MLP neurons of a small language model. Each row is named by its layer, matrix (down: output weights) and neuron, and shows model dimensions 128-255. Each number is 128 + 24 x the weight over its row's rms, rounded and kept within 0 to 255. Numbers have three digits each.
A block is one neuron, or neurons of one layer that tend to fire together. Before each block is what it responds to, as a language model described it from the Wikipedia text at the highest values.

Compound-joining hyphens
L3.down9:134123127137092103088113108088108159133134167112122116158086131131178120168124122115103112128138126085131124127068145135143109111111178105097128103125115164105109156106126133117153135125150150110121146114098146160161106165152143098163137161164116120111180123147111162126140136140064170147087136165108203111114138096132091095090139137113110121151128111143135133116157110131161138185128
L3.down335:129129110098122143151081156139140119079139162132094130131111144104115123119133134146086131096096142118161137137120103128119159139133180163116145082126137161149099094173125047136145095111095183128107146097148135177115131134123129109099132150156156131099140117080145133137134110103102157165138148147147168136151109149127149123089091096121079090145149118131128131120155082121136097168126
L3.down373:098139145136125101107119143098148146096110103133137111125120129110143108145119150142115102121156128147123140095090109126104168101069150180116112135109148145116117146153112143153150133116175147148086176152114087142149156105123111125115079126086146201155173104184140118096105140119124153141154129108125156128131143135087117120121118115136118122117083103118126165101147146105153137133147
L3.down721:104134084128106131135105137122116095108118106157125154098140126119137111129128133155139170143127186123175135124128103144147120057103121131119112114172107163124068145128143132110161118099119111163112123095105138141136103125156110136102147093147144141105149112138099072149105119127084127124123134111182115129147095125118144131118114111124107120104126149151164112142113110169150136121123

Clause-opening subject words
L3.down147:110161104124144136142120163142147106139160154180112136147096118121122101106174102132105109132159142173113154133109104121156134132156141097134181124098143138127073149100138134125121144125132140103149152142105137112136123115121109132130133199136153063112140114132136097101146081134132159121143112126159134149104121117129121085139109118120112138159159114158112102125126088142127101140108
L3.down483:150174144111149151159087123106146109135118168138103183139168111150117102150153142124105125123129117105120124138149115132115095119140104087145123120172121163142108174128131080138154099107125110140154106144094192127082132151088150150140122127147124117127171131127163162141145134132074121094130160124142146145119094084145115099139095123121111157101170106165163122154103083180124139169130
L3.down582:109136073131123120134165145135116150084114187124151153097127114157149084090131149122088139102133114114123128117110135127132110142138139141111149157123183097131151124148137010143128137148127142097109129124150120124103135119115112114154170170141134151096120079145114137141114156204121122100112152105162154103087141125084140136126082152114093128142124092106137118110123070111149119139171
L3.down763:083160161112152130121108160134126131105147142119139121137133107118128049115124179144116169117161096151133084151135116130130111137096131129102212118112167097139138140096128000119112109115143127112134174134111189105143117133112112145133147144130099158137146100157082122146139114232144121113121123137165107102127135130111106116160117190131093123103125096117127133133149089107132108092126

Subject-to-verb position
L5.down25:153105151133075104136175151035134103134184134103144115103130114120151078110103112134113144130130155095125142116104118164157149096111168155100105148109122096104157116156106131158142137118129134143129145139097138123113151132144147176125152148104123110162135120151105112140127119163118195074133110089127129137138111102103135119154147160158116136114119140118106121134139169133145147143107
L5.down90:136131114113087144078125157167101130150152147130107109143125140141122127103117127111113101161116118153126112128114111109096171155103150125141102155125086131131136098127156121136126137169134131138157121150175173095075151145157110092110177113122158109084121142114098128120114128134165109118141136143103111111148135105120159129146182084083137123108149171145144123127171123099126150155155
L5.down181:184110152090162124125103162100155108136106146156073130123143141131141128111153111130122133114140116138118121141123122168137123135152145132125177140135104129128139126108113090112111150128121130120177117180151091067168138128132102160136122171135150102118120108144113096123088137132154110119178145111162083142108110147110108119131116131123081128099163126133146124154148176135164136130141
L5.down184:202138099158158135134149146103162160128109133126107110122151101117107144131153174129156080116114077096111130131099129094120099124145149101135115119087135101129103146133129131165133148118102144084099150113135154102171117132104086157142091173120111138124113096071106133134140159121122146148124135172113121159095147126104129104159174181104151121113138105129161153149154151130106145086132
L5.down283:153146154112076127118151114091080129142112121131088137075135136155136107147059155157154133108121098159137101137143091165156137144114115123129150110093116128115135145109178194133162159122147127121101152129155149076173095108152117132092155130113093145112120152111153161112136101139123077102136083160133138141139123109113130102132116149146108113153141164094113104123181109129136168130155
L5.down319:105114157133121116146141094151136138112098142131143100085129172170114115137133172115108109123145141100150113096144120129132138124157108147106108134154114093101163120148113145134111146129133109124125091133123162133176124182173156152094128084147114115118149068163104172136128110092127096147150121120101101108155131114161120119122119083101146077129112137150170086129140137138102165120157
L5.down344:104146097102123121097141160164181090127136141130160143142153151148125103090152109112128110130176172183100129116115093105176107120118141121170173123093112164113106112078111120119125130128108163065162128174107119127115082074157120096171155119095144111090089126157155107101121142098161128180113113113128132126051104123082109111162137145153129147122122128112117173140098128114165090134120
L5.down380:134126158143090112100137114072107145114162149126135105124073157074135130166106119139092115116152134112165149125119109100111118135157128122099108134150102072102114121156125139117110109099116104135131165118116096137111111137159136110093138148090133152179117160114120148094136110133105131148134136116154111131097123149111148136116136136113161130119134140101131173152169177165157143148081
L5.down453:133128104118140123126179145105137137119109150140122148182158083095125171112171148143132156141134100125083133131118092112146163136128131085111113154119109093118114147099117157135151156117130089153132117161154118090114142110110121051132129111094146124104134093126155120112125111126114121131152126129141156123129102105121120125162126153114116196134142148125139122163075097144145151119095
L5.down462:124148176155138135162109108066140153112095112103097104132127146164141154159116122067118159125131143144151123151154085172131079125109104128107129109124165107088138130133189134116130113166142128138149136109126099129134137131194128157095177129162134150116130149127143125120134137158105110115159118118145063147176102093115147128119140102148121089114093145130139092131132122109144148147131
L5.down508:134137164130098149146081145130097151084079125166089148132158110125121154114143153114134129145112114128095101106182135121097170159146163119106103174120115127101146116125136132144074110160116123165093123092143151128089126153101140153118159157105160110128185122120113136083106103103158159142102179153144167111110132154177164127117121085129099107179142123134145107119104156122152143125142
L5.down543:117152094118165194149149143108144119128136105109139173147104152101123100130175146144115114076120145096168122127118125101127111120142132159136111130118182105091111107133127118112101117158096099133128113145114144156122120100175156112118127114121191148077133121119149125085136139112149147135146093083123152100132123118124119136120092145132149146113157177124097137141113128136124165154144
L5.down570:128111114120138159133141151103133112108136154151148071121141168136117145125145134132160112124124178150133111142105151111117183137153144103141101138099096132130089215148073128132102176092120131132181135104117126129103120145142099125118089156109150098108145119182114148113116135123169161123139133126098135119127155105137106112126140110128105142116146117175095127143162100138122118097158
L5.down594:108111136166157082109140127106128133142123115181128125119124098116137211114130105154086071107091132159102126106159143121127125096141150125189118085147132168127168118130047145115166148129138108154082089126157155129138119083162084161127140125063129141157148129133091165145109113119087145162148128121114145130108126119163145132150139110139098098102135123143121152171129105145125129091140
L5.down708:158122134167125098122140168129105113102125161143149117160110098112132092174108108117164139088094142108166177098141123094141138151137130125153138169124097128148083175097100076116150129129146111140107104123092166150157135109084142118101128168141108097147115132114090159100121143124107160112163155158099104111128134138125106155140146132121171128143101158132189103104140146167121089098158
L5.down758:131135105120148143144129098147140146173155087123140151138157107134139138126165117140120068121138133091119090117129126096112114125131142120116174140130145142105076141124147144131146138149076106153159142080092145146117130132105103113093097093154103140128150148127126158096131133144132149133148085131101160148107125099137167092145097142158113161081133081082102110117154142140129068180146

Subject he, st- verb starts
L4.down341:180164149129172098131138151108136154118149108104114090168131115089163089102146113176150136126155105134132111139118153094124100129110074159139166146139159112088104122107150134105124128156135114142092185136140073107128145127173139106115086142153169087115139109139144111132070116172144133132151096116139114102123141119088172139171102169121119096109121115155128125098137113142159115158142

Word continuing an article
L3.down25:096144151130127139136150145117122062081087149112134128157091099155098167114154137138132148146131162096110145062134164138104137145099162162126165076144131119120165143133126146077109163134117100073120134154118144167143063133129172120121149144146137138102143124147150138128081136123088101208142138140103166127133127114138153135180102106128115125147105109097123130130113117126094128132158
L3.down67:120117101116165128139152137141139134108134112125095139168121120138142150163196130135147141112139105104111146110151143135101136107123111151144144118113108135130099136115089080122053120151100111156124121092136143129138144129113127169126112115107158172129112155136114133121111147150154122120156151074142111137149110119143124128125130140080092131112127110061146110114104078165117141149144
L3.down424:134124152106120098108149152138125105138122152142179127116133160131188159077103108110123100122183102083147151080107087147127148146177120157150137095125138162096147129117143149108114125176148102128149089147120130096109130120168130132173099116129171059125128095109099110129110119129149109130121128096167128104175167133146100132116148127092161129117126115099114129116144097121103132150189
L3.down429:130103120137165144096164120161130156141124100092129134176119139118111127098126122151143143125118094079104136078137060104141127167123135133124112131102122145137195143104158170184091139149162122111134130150105107167132132125122171135158133071133150163167101085141129121125143096127121060162137126101169123127148129125136085143132132152142143147138089110079116137081133127117113114094169

Start of infobox and table rows
L4.down366:148163132113142104161151187141112118118132124143117122080136151102129177129101108106116138102160101121101111137088119152200139146091086174094140128094135137122112131103145198177141106079132097142142141088119129122132083131106127158149149139154102126116138107118086142088081147103123136096121154116176091163111135119157134163126128097156113108108090127142109136159144110143116138109135

Word-final continuation pieces
L4.down38:129108114108110115150124161097130130182128095075128099121106150145132089131143159114119094168129116116152125134094154138107146150143124157103138149145131088156152117102126121129133127148099179129146150137115178133146175138148176159148103119090135183123163125160176116100125135146115113148160145116142110132135178165140142136137131094138110147109097094120171098108154130140112095195107

Sentence and heading terminators
L4.down569:094084155146143187112104097120120076087099141058169123112140124123128112127164123146158145078123115093088167130074117100130111120096077161152126108119148113132117123142126126083124124104125123135127099146086181143134151128115133156095142152115098145134099105125150109127136093177126096172134131186116120147141131105156141123183101110140127131117100084106132123135160118145126134144179

Word-completing second pieces
L5.down81:128122151152085123122133080141123102130161134082152159133140161096091144154157089109124126127142195160128143166139124079190179090110120112140139128095187111106153146135092151139124114179108164100145126108134169140147110100117139120119115136102155136143122118126137135117159093126118110143108149191100116138150121126074119109146109119120164102101137139161153109164096094179140094171137
L5.down86:116072139141121164143109146168127120114150106107131109189121123115089117098111156119133150111129132121108110108124128136122131130130107145121125197138121121148143140112114118098118147158115101128154171133116149120088135105099144141129128121121139183098123122078151143187119140151120110136149147140183115133142139160136094153124055155142120098121130081111131156106119105155073127077134
L5.down144:116114129107127150097107095161151122144120122153161114102146163140139158168127142104160101144107148072105082130116098086172124147136131149133106121114133134138085144129110204084102108144112118102135125136148120141140095105119149193189130126117149114115153100123145182144090104107160147126135176084117108146097153123089119141115094134127124146124120157156181131131102133120151148145155
L5.down166:103091113136093139112108167155147116099140142139126096105136117149133149144120100091133131142198152144143160129155119149114101120130121122127119115090142094099134173132119164171119105146135119124122087098116171122095140149151116115115156104121100105137129137113091113121085157130134136154157146126065096141129115149153147153129078144103096147186139139090134163098094087091128163169133
L5.down175:160129188121100106120108140140111165118137117171113117106120108134167174165101164134074127132079165105132158133115113126121084129147148129100126108156112126126177171111156155086112106128144091150117144186131102172148092102143148103083115098118119154155151116094106121115147149118116154114123139145133130156127130149118172146165052100135100114123133138116147152151090124156098144147118
L5.down191:125115134107126136114120153116131098130130164060154150105115123112112109072130112098138121142126144098162108087122129178138141122114187116190115139153173126131150163148085081132116152131133135123182123092108125108130150128109120112098110174103139153116092110128127131147107137151129161097119116087130101125089144113139124139139075171140107148105133075089180127128141109126088102100115
L5.down256:134101118182151136104140089112139140148112111128097137135128100109113090185102152160140149124151091158083142145135141126106129161177141114153106148118123145123111119155122065147165128127154104162097145124111147125120128127102113125101129126103144169135085111099136091096129101158146113083106131146131060122118092140170133145151146127080117099102128145129153151094089141158125114143105
L5.down387:106150128137140130101124154086105133123144136124156090096076130181131115140108151164130134087141143103101145140135124152131141084176166106166135089121126121123145123125106127132136123099144157103083121128130138143083122118122121126157199161141118131172104126120184119093095156138144144138125117111142110124121134129129194135134109216095134133103164140119170142130124117147116148161136
L5.down400:104145157111114136139095156121153121160130119118141096076150097144133134068103086150111108146143138148155085112132109114156140109109149104134137106142128155079150169124124181093100113108121115119145146132094103139106156122133130147136165121163125161149151100147162160099118165125125085155155145124128095098127136128137155101143123104130113177132113130140097146138119119197087072158132
L5.down482:139140100124120161145129143145145129119192108153134151100105116129136143193145132097154113145112123091195147098103158154119117107130139167149149115145158107158142138115145061152136128137142100134083115159144111117173130118121131106154101118112154113107129152132095129144129088155166107128154106122123138159119125091148097108138109101103160154185144162125115133150123071131130114112112
L5.down499:149162098158149111121113113116103146138111125123126127149150119161134061160112092120107156116119125093130125143121134164134123108152147117084126103093099121091120151140107095135128105159125134145126121147112105195106145119113109092097135122121138087104101143167110135135130134121133099116143121128124165129141114145137123118103135108099110158140153155115126147127126139154125100124112
L5.down500:103161123139196094143110130138122122142144072159118121163127112097090127107139107121098067139126122094119101129151127113163117138154113166164148121131092100143150145093119132135140122140140103097099124117120138138108136082090150126092124142138135130130143173108125200135130095131162160127111140113118190095198152146162174124159123127142141109141125135122097118149137143139138094106144
L5.down537:116122125093108108095087115122126122096129170117180128140155152074166135147132116108145162139145129140140152151136120110118151127128146108142106104148133141120160166120135133142123111131072158087156129150175149137156151149079092134148098141135127160126127138135114102130123101113123115148115154114153128129129136125101106121158142144153117180104081126119154136162182121177138127124118
L5.down589:126107130097086184128143159155139151118142084158134107105158143168126162157184120153160118097117135118117129115099131184136144156140169122114100135079117142148125110092138147123138141148182128143158108114069125129111119104124152081124102090147133105144132132119141154112116136134163079107139123122126125111114106139119113126117082122142071093122174120089142118120087149122093106116141
L5.down616:121162088121129109124148086077136132109175091120118098160129123147120134142111155124105116135082130178099109125135135094138125102138105091156164174129157112110146127154138153142089152099140130144109134138102150137134114139135101113110132085111101123093121115140102147131137068136081111170127121163119111170146144191111104134122148124112124103159124107141146131148149074103161110180135
L5.down650:124123115146122096088176110144110154153134089149110160129177132161155150097141104113113137082149096114112151140114147096165142099133145128087139101115124129166150107133097181135151112094160127150124107155121133146153127166122097171101145111124113119154143151131141124139178153125152130087137145132123142159128115148087083119078121142100148155121105125110127145156101108078141145097113

Compound word hyphens
L5.down32:117130134125130119132091161098122085054156097124117146102149139099121152111131143128107161162104146106148170121150117156146142090113153142151144113158116163135141100145117135129104071092140136136086101067142151135114093154106110158143100136192152125112147118149114169097148134125118132128129143143136118123113110168140124127106153132110102132121132121125147149134106053127126151169129
L5.down127:103143131157097148076163154085145092150127166116149092142123140121068155100128105138113121111149132128091157134144111104137089137111155113082165102133140109090093176141100160111108110091132090117140170132157110094144072143124105178133132154130134117144143135118158083061118118151142134141162166121151188108137146123150115142121126142113113134138148123133128131093122137143113107190084
L5.down192:160143126095150107104134119139152132122102124127109120138111138131151108091136167096155103170130163128140173111118157125153105100173133120143155114120088119114138166128126151140110089086088145131106131137174109121173134150153147091126131140120132141126161107145142148115113149104149110128138115141125113143085118110146102098132130164150165066145127128101163099167147170118120134078134
L5.down221:141109112137126116141132122078135146107163162124149115063153157158131167122105112089145126126141109127150114185100148133151126163127125125121134131098140145113111142118130141104115093117143133112103116148099138135122135090150096149138133154124144142111129130103084111118116156154117157092117109159127089081073101126131148166116142101131136139109100177144100088081148132155131138141159
L5.down281:114165106152151135108100120133157122153131134130106162112117141138091131135167103112137113108123136146146114121134109135108119141114072089140157140076140144143109113097139192131136141102115120152137105162114141120134124108125121181110162121191124178108149147101148120168085125119157149117163116142130154117139112117117144105091121115158147076158136116147095132086146115098133127113138
L5.down295:118122150131106131162106132134142122128119125105141123127141130132089156165140168116112124121106102148113109157115123159120105135089116096161099133082184151129125123150117144158103098127135115122130108084113108112157104128152093165134125131133142178144088106145160117137096092076120166126135173085102140101149113107122113124137123102113119133136138138134127154125133086140151182105175
L5.down326:130126155131094134169139161061077089077112094130079101137095145070118143164132132119109116123139133181143063132144127111109143125126113100129172123106145159125106135151078144136132103090144140114107141094128098147119135144161124136141129143117106159140161134121124163081135118134104140117126162146100135133158117148140146121111120099113133139139132115103135129082119119144103123103132
L5.down413:157118152156121082132115139108119111131104082115118128081114127128117135099144121136123127153115064121132111109166137115131137103132145135098101119109103126097109118137169116136141115129095172149130118136114122104124147157091109139093133197161124115136112128147148122134126153176163152179126095103090162135170133123109102145135125136133111173121136137130121094129139157137121107131116
L5.down438:130117137115136123163166194122076126155128108121146140130086117117119127115179120098150115130123132140135089145149103138146132132140138134124124106125089083115103151123153170141141086165146133128128128115139138132138141133089128149129088117118125129111072153179142152130148081094124152163155105108116131139122148131137077088106137141115136097138114124116104132136140130135109121148135
L5.down478:130122136139113133142159133141144127162180139133159147133153117162125083138152144117153133145150102149112108166140106090138130123121109134155126140099162162128142093159160101139137156125103139147110074088109106129172120133149134123143129121128122160157127130125096162134117118139078136126082108121128134129179115078145118169115113118124082129144115102096117130147102114088168153114138
L5.down592:129128093138142175110120147132130173115068096118129112131120146157138094136136111172173158142113145129124154149096141129135151154120084143075124123133095133108129102123133109138127091108083120140156107152116159137159134123157145129149098134103096158127145121128171106111094125176118120142129088156107149140122127110103124097119132110138102121116159120129138112113117091139137093093076
L5.down679:099108112133152115141119146145129121134131108115116144131151147119123063123156138138132106122120126132126135107139147122136154094145135101111192104139117164127128113109096111103129097132097148102132095152110114150151147111102077108105142111097148143111173121199120136121128142118155075148118154122135064095125148155150121123103111129138112126101112131106136135119133203118102137168133
L5.down698:116105127146130113155119167116091139161120156154115174118131145113170096120087086148089125115127143109156115082122147099155106133136107122126158095147113127171103128128148062137080121097123126129192137151120151120163104115115126146081160177119120084129112160128132134130144141093157145126112137149084113128195136108147107121092101088141085155134126138136112113134118085113149095104143
L5.down703:102149141133163136133131122186096101110116121130092134115113110166156139158183085111172175137132185101145134098142170118116126132137125164116164113151099104146140160116094117100143093125127124108102129146119116112131125162160109138109155130124111142143158190180152137090143112161103081116120141089097124103172103118131167105123128158121096123132140108144170180127121131130078125109138
L5.down738:077128103158157115122117161131132126128149152139115135121090113106111136161133120148118129126143126152137148093131158163167159110106161135133125141088146130132169120098117148153116100130129131119097089138136134121118144117126109157097123128197133078175094152144070152103069146148136123132132123137109101110137118155106126124102136134160127127107141105121092122117107131108152121126135
L5.down763:113150134155154139134133147060139130133104090089126125129151147143130045137158133137114130131129110094165132136126136090141129127121135120150166103100125126080116098127120151116154111163162132156144077140126091137133144086153135143134116115144114145177114100159119104139130112147137155173107084145112126129103180123101147119122094125165132122146129127160073115137120202146122166137146

Table row-start cells
L5.down14:129090084128151084067150128132169130059117144130142151149180154125121122132152140166099133136129178132139153135157126140166138126142130136125099114077107174135089112118102099133117109114171162139123132151106169107156097164082149091099161144162109145146152126135127085102133105147128112107116154142138142176091162111143119090104133115115111134139094096119175162113104121132094131137149
L5.down16:114153127132136115123155162175110135164144136099114163139133108113132128150129133128116104126118142152084087161153174135115142175128150070163088138135140122115154144161108148155140145107150097125121126139161142166137119148140143147088151119117108162088125120115164090102090136101159116103133140116134118149111118132167098082141161134100079076116161134075131116125121179146134112121161
L5.down34:093144139090168127138106130141133160154147095118117145114088141092128180121166106122122158087158148165105136135091140147127113103164126126128127126090138128132080116134101238090122133107152108097121112103108137130140147132090085107118134103144118082135123117149123106090133158098153134136147109113108157142144141144123212092141138126122109115114136133099117118145154169146105105105131
L5.down162:095117136096131101117139119121156125149121117173129113172157075127151116159135145123130090123156127080122114105118123142123123119145137143140168124131125147134100112137146107080160142171123125114103105146121086146155162121079125194067130129132101110159139166133096130080124116148127143127116126166152133125138169167148132144160146121121102178136155174144174134113146149139124117115086
L5.down167:155080143165115106172147102109070142135131116146100119155153134098129142136126116084131130138092118187149132135131122136132150154139091111150097114109132068114137131130097165103089137125173115172111162132170141092132147128078096135113127123163148124115136145106130112083162162143140144117136114136129149114102144135142138135136135158071176132147087118173152092120108126195129167188123
L5.down383:114090141099111101150152125106126128126106101123125107090101139146146138148140111167142092123147085103105117144152145134130153148115128153121094165152139088106165146128120116122144147152135151114105162156104132149125156112096129121097120125101040100147168187154136149146118121137143115104180125085118126113158140104110160129097132127097170124142152141108157143124129131122154158155101
L5.down403:135123099132144100138171150137073128144141132102105152187100170126157143177163136121111127123156150089118132088145172098172115150121130132119166108118122090117103109089114122136132152130154127168151170156114076128163115154110171125133134137124138135109122121090150157110101160145165164103116121119103139134150093104165119141080109121114169132125132140114115131130123165127080113126086
L5.down455:116130160100063128128156172145137125140109159149145135097117139144136168176138162113160112097124112140123111157148128097144137134122115093118127136186077093140170123116146160103117072112145131130133123131140111140132102126122094142108119111104175122150093105170114150132106133116116123115128141084137130104075131146114124072104174123128099159096114106107151138135131090126108079159117
L5.down473:070148107194105110098083114142146106124119082132132117104131130166113168145139173124132126089164136130137138077137160085134161089132123169127146149125152169125105109160125166128115143091115169058150086109120120128120083141140131166158168126149137131140142195139127172123116135105161102135111128136118145096120135123103103137133153120116149133090120133143086131118119127135125098123128
L5.down488:138165098108145142118134162093132118126128161107139130177192121154120174115141121111117126125131090110111112182117138130127117161141117116141118112113128126107130124097148159121152091094172144165161130156120124143114158143128127134109153178097120112148110150094099119111067151135140138063125095116127106138140129136144100119115102182150096141109121134137110152111131107118124116121155
L5.down509:118137145133139104101134077141083125131108120155141122143177117145137136115144098147146114130143152123154151078120157121125139145137105096133150114129126108157132131106091144146098136153076183146118084114085175142130143078139156142147117152140124096125129168102175096139091155159074114146104147122116119131129159142076079082107121098165104133137143110127115116146097155132120159155127
L5.down546:132096118113144180163199151095163139097128144115077136104174111115144177105126111100118120113131148105141112106133113107138079130121109128114167093090130110119162114141165180159113134135112166122130138140128104145149126116139149120114119098172133141133122102126154134150111151131114088097115128123148157139115079083162127140108109127126096136173142118155105122141123160110119131120090
L5.down567:149118122141135154160146143121154091110111094117159111102117078097138139141136113142128118145154129172162130152145130127163108113166193141133106149175100115148124119100114127132123124143098143136129119160097129166136169113091135125078131146126165173144151132142139104139125145140114179135158112143094159127117100210115138120151095151114138151171120120126080132147141148113122176146151
L5.down600:149168137165134097121122169076140151114143118134127170119143126142154131099186131125116128142157117093114140090074092128107163129073073111102137153118150135118152132095102136139122180100117085133131098107134143131155083128114123144133146076118135141134150098118117146102106149132131106126178135136115130129170094153140132078121152122119144149104112082148110148135112135138104125114057
L5.down710:141111132140118120094158131141122095123128127126128131122130117111126155131110132085112091082150151101130167092160052115123127126124125068083127117106104151129136102115075162092141175117126120153125160125158129111156132167129142115112136142124140089145163160104110144123094135101175127089125134104134126141145126113142054110123110132099141174109120152163096126118126113137138117135117
L5.down721:134134134135135147140123121133154131157111140149147158111143149097117106133167162122124109119134112112089151137129106121102072151136094107116164086126128093124084162119099136175103141121153143111132126140107135134128165135136118185156148114091133119113145129139170120181114107148168119103159100084126171138127142112174122106088090146171124121104111084137149141121125172113124142186131